From a checkpoint of a small transformer trained on Wikipedia.
Size: width 192, 6 heads of 32 (2 for keys and values).
Architecture: RMSNorm before each block, rotary positions.
Training: a variant of Adam for these matrices, 5735 steps.
MLP neurons of a small language model. Each row is named by its layer, matrix (gate and up: input weights; down: output weights) and neuron, and shows model dimensions 80-143. Each number is 200 + 40 x the weight over its row's rms, rounded and kept within 0 to 999. A neuron's up and down rows have the sign that makes its largest values positive.
After each neuron's rows, "fires on" lists the tokens most often at its 100 highest values on Wikipedia text that the model never trained on.

L6.gate305,223,157,212,199,172,208,222,205,307,259,215,223,173,160,203,144,212,209,224,201,240,329,251,226,255,193,261,213,219,142,217,181,160,226,213,226,219,265,251,132,160,216,203,182,179,216,197,218,257,126,151,200,240,206,184,187,221,235,203,187,216,164,274,250
L6.up305,117,267,203,167,130,221,238,183,153,269,225,176,102,232,153,169,238,228,217,173,149,166,225,194,203,199,172,189,181,302,231,167,109,218,239,138,179,181,181,156,235,225,228,113,234,228,230,221,155,200,194,184,125,163,171,216,206,268,252,136,291,232,203,195
L6.down305,249,118,226,182,176,187,175,100,222,189,189,251,168,260,232,228,193,134,191,178,224,249,173,214,147,259,269,182,181,157,246,165,194,189,182,108,233,245,192,201,224,158,199,244,170,231,210,166,302,179,235,181,191,233,209,161,206,241,185,212,237,179,213,163
fires on: "k", "o", "l", "e", "ing"

L6.gate299,189,222,200,201,211,220,228,178,144,289,222,234,175,225,197,194,229,110,192,159,190,216,121,164,261,244,259,179,244,233,186,241,214,157,164,179,210,207,263,173,173,143,229,219,156,249,146,238,225,168,199,235,284,233,210,190,213,211,153,167,173,274,226,248
L6.up299,197,232,184,326,200,198,212,190,242,239,205,241,186,103,190,205,199,213,189,230,148,234,214,162,230,237,170,164,232,134,237,197,175,94,220,166,248,188,181,184,172,182,192,171,222,232,216,200,202,207,179,184,213,195,262,225,171,206,202,208,194,279,182,184
L6.down299,220,227,182,253,138,116,160,193,180,153,218,145,114,234,134,192,144,208,244,221,172,191,289,169,169,261,253,230,200,191,181,161,207,206,188,273,151,225,208,239,159,208,157,133,194,141,209,254,179,265,276,220,207,166,162,222,187,274,161,208,261,194,163,212
fires on: "ust", "ag", "op", "og", "g", "at"

L4.gate419,225,176,209,247,157,212,219,194,225,145,180,238,141,136,269,245,161,189,189,153,234,267,191,317,262,244,197,244,200,175,219,221,226,186,238,260,224,223,170,196,202,253,193,198,114,171,251,178,181,192,155,205,231,207,206,199,271,240,274,181,202,198,176,174
L4.up419,221,181,224,215,192,253,184,214,167,238,265,233,238,267,182,157,160,253,216,189,188,215,178,166,189,186,191,256,158,210,177,225,180,127,229,119,98,146,197,277,260,161,143,214,215,193,177,178,206,218,203,174,204,165,145,226,219,159,273,189,262,190,212,278
L4.down419,189,216,140,221,202,177,166,178,174,285,272,237,162,130,140,278,180,213,244,158,312,204,266,143,207,208,220,183,195,197,243,161,229,146,173,194,178,143,154,234,153,182,169,121,178,231,145,205,244,194,203,168,192,201,216,244,149,187,199,194,179,107,183,181
fires on: "e", "ro", "l", "iv", "ive", "av"

L4.gate221,150,198,255,227,183,203,188,224,281,208,195,194,183,202,210,226,232,243,142,189,147,147,145,221,213,205,240,204,237,164,211,207,215,158,181,250,187,205,225,196,233,174,174,212,209,222,222,199,135,213,245,216,178,221,207,179,188,220,138,226,232,227,174,242
L4.up221,218,150,196,175,208,295,283,164,186,242,152,177,137,277,187,106,263,127,186,215,139,283,184,244,226,195,243,164,185,165,213,182,221,223,274,287,186,221,213,206,113,249,178,187,169,270,169,251,218,143,181,220,198,158,158,142,250,202,144,207,248,139,170,175
L4.down221,253,156,180,247,217,266,272,141,213,215,144,12,238,228,192,225,149,192,196,238,205,274,204,256,234,175,193,251,201,236,239,188,265,205,164,174,229,220,182,228,242,117,162,189,282,221,193,191,187,171,209,173,243,188,172,236,199,223,221,184,228,180,176,278
fires on: "er", "y", "om", "re", "he", "o"

L6.gate392,262,185,177,181,254,211,258,208,208,195,223,205,323,232,202,235,206,182,259,285,205,182,185,300,189,279,174,236,140,231,180,216,222,237,174,144,279,153,184,264,190,221,227,231,176,162,177,142,167,226,155,205,162,243,206,145,213,283,175,223,201,199,201,230
L6.up392,174,157,152,201,252,221,151,146,104,201,236,180,227,273,181,209,212,255,176,190,204,156,185,172,221,160,194,241,195,264,139,164,184,231,197,170,270,184,196,129,210,131,146,119,171,204,176,253,151,126,214,228,199,206,210,286,178,168,216,187,190,235,112,241
L6.down392,245,235,185,188,177,152,259,193,216,211,145,238,142,271,139,187,190,115,180,229,157,165,222,173,221,205,114,208,121,195,267,184,253,192,213,172,192,204,227,154,186,190,206,161,208,238,210,175,120,179,120,170,201,179,172,181,221,114,247,219,128,269,184,210
fires on: "on", "d", "ed", "al", " W"

L6.gate2,189,207,188,241,161,279,246,137,236,272,229,221,188,188,224,212,232,251,132,227,212,263,220,200,200,265,162,243,188,190,130,182,164,149,175,266,127,216,205,228,223,171,267,170,142,207,183,154,211,179,152,246,161,158,230,174,247,316,177,166,176,195,190,207
L6.up2,207,239,155,129,201,262,132,199,194,164,160,181,144,203,237,235,237,231,172,207,193,193,255,209,174,194,205,202,232,252,226,120,154,205,198,207,200,152,206,269,170,216,165,179,179,198,146,182,231,156,199,209,205,251,192,113,233,163,133,199,263,226,172,285
L6.down2,140,153,183,128,196,177,148,164,158,161,145,92,227,169,150,181,237,180,199,207,175,213,283,216,180,101,80,142,225,184,172,220,186,188,141,194,202,244,212,154,237,218,265,143,182,222,228,232,225,215,265,206,143,157,208,236,217,159,195,227,210,189,189,225
fires on: "k", "h", "ab", "y", "ak", "ar"

L6.gate454,222,189,152,139,168,201,220,186,167,215,195,232,208,182,228,255,153,151,149,246,222,248,82,166,215,165,181,155,246,252,147,209,157,208,166,239,168,222,172,197,154,181,148,216,192,204,252,228,128,237,141,196,170,182,199,214,184,171,202,173,171,209,162,213
L6.up454,234,171,224,216,124,235,252,149,218,244,212,190,249,201,192,180,210,249,119,198,213,202,239,158,218,152,164,151,174,128,204,231,205,231,187,194,194,162,215,228,99,171,156,206,165,151,224,223,284,231,210,288,158,281,157,196,324,242,197,267,198,267,186,270
L6.down454,174,263,210,255,243,189,167,183,196,274,181,163,245,243,273,236,126,196,131,156,311,178,240,125,159,166,207,192,256,163,184,79,225,198,222,194,243,256,205,225,183,136,242,159,201,175,249,216,230,239,233,163,237,241,256,112,233,226,226,218,179,277,163,285
fires on: "p", "en", "z", "o", "it"

L4.gate332,230,203,194,198,219,245,207,217,199,264,120,206,239,138,179,190,236,265,178,189,145,170,223,199,210,211,247,243,173,219,178,155,210,193,255,138,180,194,241,179,198,217,205,180,179,261,208,227,173,157,161,273,290,196,249,184,154,232,258,201,122,222,187,245
L4.up332,196,211,210,163,221,246,253,139,180,168,283,230,160,170,209,149,129,195,123,181,186,193,170,230,261,264,234,144,280,134,198,214,286,185,192,142,209,233,168,228,258,178,172,231,186,188,199,284,187,195,241,200,211,259,250,201,253,157,176,260,212,169,173,156
L4.down332,190,158,193,194,239,280,250,225,185,165,226,136,108,152,169,129,144,219,210,256,167,211,232,190,261,198,179,245,202,255,188,210,168,152,219,224,161,212,215,166,265,187,181,237,189,261,234,207,202,155,199,211,218,218,203,231,225,129,172,199,138,169,126,230
fires on: "st", "n", "it", "z", "ent", "ed"

L6.gate274,198,195,210,222,213,170,275,153,218,234,209,198,189,202,194,230,159,142,238,188,204,294,174,243,206,206,203,222,212,224,172,166,205,258,153,191,224,189,139,220,217,154,161,201,229,203,125,149,209,217,165,210,239,178,267,238,184,269,235,139,215,148,221,148
L6.up274,225,171,190,171,253,194,104,131,268,244,192,144,212,238,235,212,149,250,212,227,171,221,245,239,154,255,202,187,170,180,209,151,188,184,186,148,175,174,131,217,182,204,138,233,115,140,189,138,204,168,218,219,141,186,229,166,175,207,243,159,271,165,159,247
L6.down274,210,252,228,135,204,197,212,236,220,191,203,130,215,150,225,146,228,208,255,241,191,136,200,189,195,206,223,185,169,200,228,151,94,249,250,166,184,208,196,160,219,224,227,306,221,243,175,192,186,152,175,172,201,219,150,194,200,201,216,181,225,136,156,212
fires on: "and", "ard", "al", "ow", "el"

L6.gate287,149,153,171,262,130,258,165,69,164,218,287,204,215,216,172,190,229,137,261,165,129,187,141,210,228,242,182,204,169,204,264,186,236,198,178,183,245,151,242,207,219,258,207,85,165,289,242,237,149,168,212,162,174,233,230,226,265,283,214,184,214,196,160,219
L6.up287,225,166,206,218,172,157,231,155,301,207,189,228,171,172,191,261,151,175,166,267,219,210,161,160,207,96,141,164,223,223,197,193,168,242,228,168,243,217,160,243,195,200,230,177,146,226,176,212,158,183,208,288,224,182,193,138,206,309,166,208,220,211,175,198
L6.down287,137,173,234,258,232,167,198,162,230,224,234,216,167,217,186,147,262,244,185,174,125,155,213,131,221,208,193,182,192,201,222,175,226,193,228,161,144,140,198,197,226,187,145,188,142,232,217,151,288,175,187,212,243,143,210,214,221,175,210,167,136,187,240,180
fires on: "h", "ig", "il", "p", "c", "g"

L6.gate433,100,157,235,198,265,209,104,197,179,279,196,249,198,214,213,212,220,296,204,206,136,191,230,146,181,153,161,258,137,178,160,113,185,223,209,135,256,241,226,93,237,209,210,208,215,231,178,161,217,134,214,199,208,259,200,245,197,217,182,221,177,228,137,162
L6.up433,194,193,269,186,257,231,165,134,159,279,290,227,164,175,141,201,170,234,220,192,219,211,250,236,236,167,230,180,163,191,172,273,205,154,137,245,195,131,209,156,232,223,306,155,241,159,174,157,197,242,254,238,182,189,207,150,201,197,213,255,227,218,224,208
L6.down433,154,178,189,240,172,164,160,234,199,206,281,201,206,201,234,238,239,196,167,175,229,209,253,248,235,166,177,238,248,264,245,202,220,178,126,164,200,242,165,164,232,226,233,186,164,185,232,166,205,304,139,217,229,223,300,213,240,135,160,243,163,204,149,215
fires on: "v", "s", "os", "ad", "ub", "ed"

L4.gate252,117,155,242,218,167,219,230,164,174,243,193,188,254,207,216,198,225,81,134,211,203,228,157,195,202,207,169,122,160,241,205,227,198,173,187,139,260,141,177,204,122,145,205,244,158,184,193,242,191,284,194,203,234,184,141,271,228,217,158,147,123,172,153,210
L4.up252,211,176,209,135,170,206,235,158,151,272,163,280,184,212,143,190,190,214,213,108,244,179,235,174,215,259,246,154,140,210,183,213,176,169,245,199,168,178,160,263,154,196,252,204,134,146,199,180,168,165,169,247,157,290,176,199,248,237,241,175,206,248,265,144
L4.down252,159,187,203,136,205,241,215,196,246,214,242,345,129,172,235,237,243,224,202,233,222,202,162,149,181,179,214,167,123,174,172,242,147,168,256,192,184,231,171,223,231,209,104,194,217,143,183,193,254,213,227,283,128,178,272,143,170,230,155,182,146,256,237,149
fires on: "av", "ou", "ad", "it", "and", "ed"

L6.gate505,200,124,167,287,229,268,143,140,133,236,170,192,190,170,219,157,143,194,243,263,244,217,186,207,157,185,191,269,240,213,215,226,259,236,214,254,228,214,243,236,235,158,192,210,140,236,190,161,193,202,223,124,209,205,246,188,236,216,236,187,129,173,231,209
L6.up505,249,167,155,223,205,191,153,293,92,181,150,154,160,229,122,156,185,166,216,203,250,196,187,187,179,191,188,180,209,150,181,271,265,213,167,279,151,197,247,226,261,203,167,223,150,210,170,192,217,232,204,163,244,158,200,177,175,174,206,182,112,114,201,185
L6.down505,217,243,239,205,193,219,191,32,242,219,172,197,202,177,179,198,172,170,255,163,149,207,250,162,161,192,148,239,193,205,228,209,206,254,247,179,190,164,241,238,170,176,258,187,179,193,130,265,169,128,186,221,119,164,165,189,191,140,186,186,298,172,207,170
fires on: "p", "g", "d", "ed", "ep", "f"

L4.gate281,230,222,158,138,245,149,263,230,227,195,183,181,184,196,170,170,278,147,237,137,206,218,246,252,251,242,153,206,161,214,209,201,214,200,188,239,232,143,260,213,236,188,215,221,181,215,200,235,196,232,204,205,254,191,202,281,200,206,169,140,220,192,175,170
L4.up281,185,288,192,159,203,197,211,192,216,318,314,169,168,144,127,226,215,248,196,161,194,203,210,147,178,180,209,164,206,167,266,223,209,209,233,136,212,208,262,190,188,213,175,208,316,272,239,197,188,137,253,140,184,314,226,232,183,176,257,223,206,122,215,219
L4.down281,211,231,197,233,203,192,199,189,228,169,219,189,213,223,159,210,128,211,125,262,137,204,199,238,133,138,269,164,234,248,242,178,190,281,223,196,187,235,217,167,142,186,244,227,172,229,212,161,213,226,201,245,268,159,230,208,181,224,259,258,150,189,237,269
fires on: "en", "e", "re", "ed", "an"

L4.gate95,117,181,226,211,192,201,202,144,224,262,199,199,237,203,191,173,134,131,169,180,203,226,147,220,99,244,199,251,161,235,265,205,239,147,206,182,295,158,193,179,226,249,231,235,186,181,244,243,197,188,225,202,205,210,165,197,204,216,192,249,204,146,156,229
L4.up95,201,149,207,235,173,147,213,178,246,208,291,176,213,199,224,237,175,162,185,131,212,224,145,118,214,232,168,196,262,165,206,234,168,190,227,203,216,242,207,204,144,248,252,273,210,250,247,209,178,191,201,189,157,123,196,193,178,223,113,152,212,233,148,142
L4.down95,190,216,212,183,202,204,196,133,222,229,155,0,221,237,146,224,322,197,278,196,176,155,189,210,171,134,148,199,251,195,211,194,252,263,191,218,173,199,172,159,204,202,175,199,231,147,114,134,210,173,199,223,170,253,160,200,181,212,182,227,211,240,154,248
fires on: "n", "0", "o", "ame", "ce", "y"

L4.gate436,225,180,139,189,178,211,243,212,249,163,280,181,240,204,272,230,183,212,247,207,237,200,167,151,132,261,218,193,125,154,228,184,257,183,189,135,212,113,130,217,81,273,165,299,133,178,216,240,146,188,124,245,215,258,167,165,304,238,281,150,221,198,156,153
L4.up436,183,190,215,299,179,212,180,157,185,225,243,201,224,268,271,167,197,211,175,276,183,230,283,209,159,204,167,205,162,229,230,216,132,125,172,241,172,209,184,212,191,174,145,217,167,111,188,216,99,178,186,212,174,202,157,216,210,243,190,259,226,162,168,245
L4.down436,216,200,160,184,223,139,183,175,189,225,163,155,130,150,112,187,230,141,208,139,205,190,130,307,194,156,216,149,205,170,248,258,222,244,168,192,263,226,219,197,205,216,211,85,221,247,277,194,211,208,220,106,318,181,210,278,208,177,149,177,197,232,164,259
fires on: "e", "d", "al", "t", "le", "ar"

L6.gate324,221,125,185,180,167,190,192,266,169,202,165,208,254,147,212,195,197,251,202,130,213,126,145,203,228,241,204,212,122,216,159,167,214,176,296,200,198,243,216,209,200,208,215,161,199,254,172,222,179,213,103,149,219,214,152,200,180,215,246,144,168,219,229,257
L6.up324,181,235,200,193,195,226,182,173,125,187,221,199,228,254,209,136,174,215,236,249,135,185,165,242,196,193,208,274,192,139,149,249,261,216,222,168,209,165,140,216,268,195,190,141,195,198,202,163,273,102,232,185,226,243,220,203,234,226,226,100,260,223,149,222
L6.down324,269,212,184,228,196,172,240,183,170,197,125,226,161,198,128,197,144,256,246,215,190,183,138,206,174,196,229,246,114,233,194,195,246,227,193,151,180,212,236,306,198,232,193,188,212,216,218,152,136,191,206,157,267,244,234,126,225,195,174,130,121,99,275,211
fires on: "ed", "al", "er", "re", "e", "ent"

L4.gate181,175,291,223,200,199,162,204,224,134,184,234,269,252,170,226,173,174,184,151,175,135,230,166,192,225,214,200,268,227,180,253,244,112,185,147,232,287,140,186,134,218,178,166,256,166,183,202,251,151,174,183,247,278,209,226,209,247,255,269,229,161,240,148,194
L4.up181,194,189,103,182,237,216,219,218,204,244,160,242,213,191,174,146,171,114,242,243,212,219,167,174,171,214,195,157,156,192,204,166,228,192,236,213,226,213,149,200,226,251,205,211,187,217,252,223,179,226,196,170,249,118,186,225,212,259,183,274,215,284,225,183
L4.down181,189,241,118,166,282,318,194,170,184,170,192,320,195,222,222,177,174,233,254,227,171,192,193,160,239,162,176,179,192,269,171,212,245,238,221,210,235,145,146,259,165,179,203,171,174,210,248,257,238,178,265,212,208,168,243,157,165,211,159,178,149,151,189,205
fires on: "in", "uc", "g", "an", "or", "t"

L6.gate473,136,165,174,262,156,257,242,259,259,273,240,174,195,172,224,218,263,205,223,199,142,187,265,195,188,185,238,210,180,155,198,251,167,170,177,189,179,231,135,142,215,228,227,282,199,142,221,247,185,192,114,236,251,234,227,141,189,149,238,201,140,129,226,192
L6.up473,225,160,133,159,198,134,199,234,176,216,214,168,158,154,193,223,156,195,161,205,200,245,238,142,192,257,259,236,131,274,132,172,211,150,198,163,270,157,192,224,190,190,199,190,158,105,173,161,151,170,193,187,242,245,172,191,181,192,189,200,128,168,242,225
L6.down473,154,266,233,135,161,213,179,285,215,151,180,303,230,271,144,229,226,282,212,127,186,127,226,183,248,185,235,149,201,201,227,231,159,226,168,191,216,289,141,210,141,190,175,178,183,210,156,201,174,216,233,232,154,270,180,235,253,175,264,205,193,212,256,172
fires on: ",", "ed"

L4.gate453,237,247,289,255,170,247,253,185,175,224,243,185,175,198,217,159,156,232,147,154,154,131,244,189,160,244,147,241,188,125,244,232,194,157,282,245,330,165,203,202,197,238,184,223,223,209,249,237,106,173,159,240,204,244,171,156,255,185,171,220,191,226,118,174
L4.up453,177,114,214,141,228,126,272,274,170,221,119,246,238,221,213,269,127,205,235,220,177,124,206,131,204,127,173,256,190,188,170,190,173,172,159,195,192,151,175,219,192,230,194,231,184,223,165,209,213,146,149,255,195,229,142,154,250,182,220,254,214,267,174,188
L4.down453,219,249,190,268,239,204,226,218,148,207,255,272,199,119,116,132,200,141,295,162,250,159,188,186,273,175,158,178,171,225,268,187,216,178,208,207,237,176,228,237,191,177,140,162,187,166,199,161,238,190,195,261,189,211,249,258,227,201,176,182,119,197,145,235
fires on: "e", "b", "ed", "g", "t", "er"

L4.gate352,111,190,170,261,270,116,94,229,181,193,254,168,178,185,220,197,266,207,202,155,182,236,168,189,154,198,230,195,236,240,233,289,202,174,207,219,187,207,226,148,177,187,205,223,188,294,159,130,163,233,265,126,223,162,226,185,235,224,268,215,72,242,234,203
L4.up352,188,187,219,152,215,156,155,210,160,170,198,161,190,233,202,174,226,131,172,281,258,181,194,257,233,233,198,103,127,258,215,195,231,200,170,242,152,176,285,248,211,182,190,249,169,235,231,212,208,171,151,245,178,160,202,146,120,170,236,170,158,232,160,239
L4.down352,143,171,146,192,219,122,225,241,205,275,212,70,173,96,176,230,220,192,185,211,221,164,127,204,200,207,177,261,164,192,251,181,196,170,209,250,211,174,228,283,200,201,278,189,185,144,175,138,167,209,267,232,132,224,221,200,162,181,272,256,163,254,163,246
fires on: "c", "d", "f", "l", "st"

L4.gate498,232,217,164,205,264,174,125,134,266,207,179,256,217,188,166,180,201,194,178,195,214,183,173,240,179,187,261,241,180,249,227,315,152,227,190,282,202,149,155,219,227,178,164,129,194,164,209,215,208,293,180,197,254,144,162,225,154,253,225,134,218,221,187,262
L4.up498,227,166,232,265,195,214,128,214,152,189,258,258,257,138,211,210,182,185,209,175,207,125,166,170,164,198,213,192,250,200,276,251,165,184,167,233,218,209,194,251,163,210,236,137,200,200,221,172,128,216,106,135,207,256,163,256,271,242,176,190,168,194,150,235
L4.down498,190,216,221,217,257,200,250,137,194,152,273,199,164,202,228,160,199,278,187,165,162,239,269,183,210,231,177,201,213,210,243,199,133,234,197,180,206,192,195,213,112,213,152,197,194,197,201,204,203,83,170,215,241,284,201,215,159,195,214,224,169,148,304,166
fires on: "t", ":", "g", "ig", "ing"

L6.gate490,248,226,222,169,205,205,222,178,211,254,263,156,131,216,242,195,238,198,171,126,168,257,234,219,175,195,242,215,164,146,219,119,193,134,136,122,257,230,213,181,103,157,162,164,246,213,224,207,225,214,183,190,239,202,186,165,243,163,215,143,286,248,239,192
L6.up490,183,167,139,241,224,196,169,190,287,215,212,171,127,211,146,169,199,109,207,176,158,220,209,192,197,228,186,205,156,282,191,222,168,211,162,167,197,175,205,210,278,130,239,216,160,213,160,169,179,270,236,183,235,255,165,132,153,145,198,232,236,229,160,161
L6.down490,165,189,214,202,153,172,173,142,147,132,169,178,203,206,172,155,71,191,168,212,188,204,251,197,248,202,214,134,181,139,248,159,209,158,191,187,159,224,160,192,267,239,190,170,96,182,213,166,208,268,259,124,174,171,187,201,210,186,246,172,154,219,211,161
fires on: "l", "g", "op", "qu", "at", "c"

L4.gate56,185,225,262,189,205,99,210,219,201,190,158,223,248,179,208,216,177,258,243,194,173,255,174,133,248,174,264,220,162,196,157,259,180,247,137,253,258,198,220,192,193,208,160,253,227,276,217,188,179,148,265,155,249,166,196,244,271,179,202,241,226,238,155,301
L4.up56,146,185,158,122,176,159,178,234,197,132,160,157,147,167,162,230,208,258,253,198,205,181,172,204,245,179,255,264,124,189,150,199,268,153,243,232,164,222,232,226,167,199,246,201,274,191,181,222,120,219,191,216,177,161,113,248,239,117,176,168,254,268,237,238
L4.down56,182,292,195,199,186,253,189,239,240,182,189,185,119,143,88,168,237,169,163,169,229,172,249,154,219,218,123,190,199,177,222,175,208,148,236,255,186,242,200,237,139,197,211,203,200,133,215,202,154,225,207,246,154,178,148,248,175,244,181,193,158,178,160,179
fires on: "b", "c", " a", "ic", "st", "'s"

L6.gate449,235,194,183,233,215,116,227,188,254,203,213,189,196,219,272,192,194,227,254,215,238,258,234,164,207,153,194,237,257,231,147,255,187,212,144,151,260,179,156,197,197,193,174,232,153,258,202,192,96,145,169,162,261,151,180,201,209,251,188,171,209,240,199,244
L6.up449,204,136,93,207,95,271,205,188,244,246,257,236,254,239,173,160,182,278,114,232,299,209,247,170,234,190,206,144,190,194,155,238,228,216,234,127,210,256,173,118,137,245,189,107,220,174,210,268,187,123,193,232,173,164,203,260,220,239,150,155,190,214,240,193
L6.down449,192,229,204,281,207,225,234,243,187,193,197,209,246,242,216,230,224,136,175,184,160,242,232,185,169,236,192,235,255,171,236,171,192,208,154,214,207,148,237,180,190,170,212,229,156,258,182,280,222,262,179,195,212,198,209,193,164,298,250,179,238,175,260,294
fires on: "en", "s", "z", "l", "os", "or"

L4.gate285,196,178,243,81,196,124,190,207,192,156,181,264,260,211,196,137,203,196,203,261,95,124,151,187,184,147,191,168,190,218,215,195,152,233,145,196,197,168,211,202,182,204,200,206,129,277,197,175,237,169,152,188,198,216,145,112,224,248,208,174,164,203,251,180
L4.up285,207,149,166,217,197,138,286,208,208,289,200,171,175,272,215,200,183,201,207,184,234,242,186,220,247,228,225,209,147,194,138,214,190,112,204,146,238,219,137,150,134,251,217,189,184,195,250,219,197,197,167,225,192,197,190,211,242,203,216,177,211,270,148,239
L4.down285,192,223,235,170,175,242,182,223,171,213,143,322,218,218,300,205,184,226,172,208,274,298,173,124,150,204,264,246,178,146,207,191,266,249,298,222,226,135,176,155,112,207,178,172,184,205,167,180,200,247,223,189,286,218,225,223,162,298,220,207,193,251,199,291
fires on: "ur", "l", "or", "m", "b"

L6.gate462,263,237,157,200,271,257,252,249,153,261,232,259,197,224,242,185,244,237,157,251,171,202,224,230,229,214,227,179,154,151,166,248,237,165,187,198,155,250,205,207,140,221,228,185,151,244,227,147,258,172,233,189,213,179,219,158,252,247,163,116,133,268,294,209
L6.up462,264,210,264,172,162,206,214,228,211,214,204,167,187,270,263,129,202,153,196,193,153,191,305,198,237,190,251,258,258,213,155,142,252,152,227,137,185,268,136,257,124,202,268,221,180,140,218,164,261,213,177,225,162,168,276,197,171,205,254,187,195,198,239,217
L6.down462,152,263,200,179,278,172,238,255,150,247,217,183,120,205,195,170,164,188,158,204,222,141,176,171,169,195,206,157,233,147,242,195,140,185,227,202,215,212,286,214,180,156,144,230,238,215,179,195,234,237,231,176,236,208,199,193,182,195,204,178,209,177,166,147
fires on: "p", "k", "n", "er", "us", " |"

L6.gate178,160,266,161,210,203,173,187,251,223,212,227,231,252,212,255,154,217,237,202,197,185,228,179,173,159,176,228,139,167,168,280,204,153,273,206,317,200,142,168,153,201,161,234,264,225,235,155,263,229,150,226,179,252,221,213,154,189,187,210,149,159,214,173,257
L6.up178,213,138,182,263,334,166,150,234,165,221,214,228,211,228,284,164,172,111,165,311,220,231,223,132,248,219,207,220,155,210,191,204,258,213,169,158,217,138,238,168,198,191,170,215,241,205,171,190,234,184,249,179,260,188,252,76,197,198,226,197,232,244,86,172
L6.down178,182,233,220,124,171,268,192,180,205,184,190,188,182,151,184,193,218,193,205,210,182,189,156,187,251,233,192,221,107,235,187,207,265,233,144,247,263,242,214,174,151,204,140,236,222,230,186,177,154,274,216,165,170,211,151,162,138,169,220,159,155,241,250,216
fires on: "an", "i", "or", "u", "ver"

L6.gate314,161,200,189,188,211,170,182,213,215,207,132,224,135,152,196,226,186,230,210,151,224,239,286,204,218,144,279,155,143,193,271,209,188,244,187,230,196,140,306,124,219,178,193,231,206,186,222,219,241,244,268,164,261,263,216,264,191,225,202,179,221,156,190,188
L6.up314,222,174,203,207,246,155,261,151,151,231,224,216,195,199,309,191,224,160,192,139,212,184,192,146,244,229,214,179,156,198,184,153,184,186,276,233,236,133,228,126,230,199,201,103,151,216,158,283,181,216,234,128,248,227,235,213,225,152,223,180,246,196,243,167
L6.down314,210,192,158,210,205,169,144,198,265,215,146,216,209,244,207,231,283,151,155,239,201,162,231,266,224,147,249,136,168,194,167,233,229,163,144,195,187,203,115,134,234,183,211,115,175,199,127,231,204,250,222,264,223,187,261,186,215,218,245,296,182,247,200,192
fires on: "e", "ing", " of", "il", "ed", "s"

L6.gate190,221,210,216,233,235,237,226,142,231,245,220,213,213,220,221,254,144,292,218,145,283,234,191,187,143,268,193,281,154,260,166,178,241,256,206,212,178,195,212,202,278,120,208,190,149,191,224,139,117,201,223,206,265,208,190,158,184,193,202,212,179,247,159,176
L6.up190,171,187,186,205,138,217,203,213,193,232,141,197,256,209,165,266,162,221,214,196,184,193,245,280,188,246,186,234,228,257,159,226,130,217,173,166,169,153,231,186,170,232,182,178,212,230,172,218,180,170,176,233,150,244,194,237,156,127,254,265,172,178,162,187
L6.down190,222,185,181,181,262,159,270,143,250,129,264,174,167,206,209,165,215,159,172,177,197,241,217,195,248,116,99,195,192,98,221,199,204,226,230,223,215,193,224,172,195,185,222,183,165,215,161,178,196,248,246,226,204,269,166,283,253,206,158,242,269,215,150,278
fires on: "u", "h", "ar", "v"

L4.gate48,106,202,217,169,175,237,208,194,266,276,154,223,210,270,250,172,199,184,207,242,141,240,240,137,169,118,253,160,189,236,187,178,292,170,170,213,229,177,274,317,265,232,236,147,190,175,192,161,240,260,171,195,233,239,241,178,316,228,224,207,205,282,213,220
L4.up48,263,172,242,213,172,132,198,132,209,219,189,196,123,216,230,215,195,148,174,156,217,194,213,206,149,217,203,180,207,181,241,174,192,102,156,215,155,262,226,219,179,147,207,209,162,171,245,156,205,204,226,178,160,231,212,210,245,177,210,189,190,219,210,222
L4.down48,219,248,183,180,216,241,147,208,181,210,134,88,150,173,193,223,213,188,233,195,248,122,272,162,166,222,164,216,316,187,221,185,230,234,239,283,150,239,227,238,166,231,200,200,227,217,88,223,192,239,222,136,247,210,203,197,238,175,186,209,201,197,143,209
fires on: "er", "17", "and", "og", "ud", "k"

L6.gate247,154,145,173,168,197,222,145,169,210,205,158,206,237,254,267,237,185,240,178,198,205,190,214,221,223,173,118,201,186,224,242,211,161,201,172,152,242,199,236,244,165,268,250,198,207,187,209,156,114,224,258,207,172,226,230,238,217,314,263,208,123,180,147,182
L6.up247,217,233,216,200,190,254,174,139,216,239,122,169,129,185,205,209,215,258,281,250,222,164,242,191,217,186,190,126,208,210,214,199,141,141,151,140,216,201,216,210,200,240,240,244,224,272,206,197,219,218,174,192,140,246,189,235,203,251,193,180,186,170,221,204
L6.down247,161,173,194,223,181,126,250,234,193,156,153,146,288,232,226,170,251,131,213,292,145,202,254,166,218,187,123,208,229,239,212,206,137,215,226,228,188,285,157,181,189,178,230,164,138,192,113,197,206,232,216,214,138,204,222,186,229,161,251,196,259,205,204,203
fires on: "h", "ch", "er", "ur", "ak", "ar"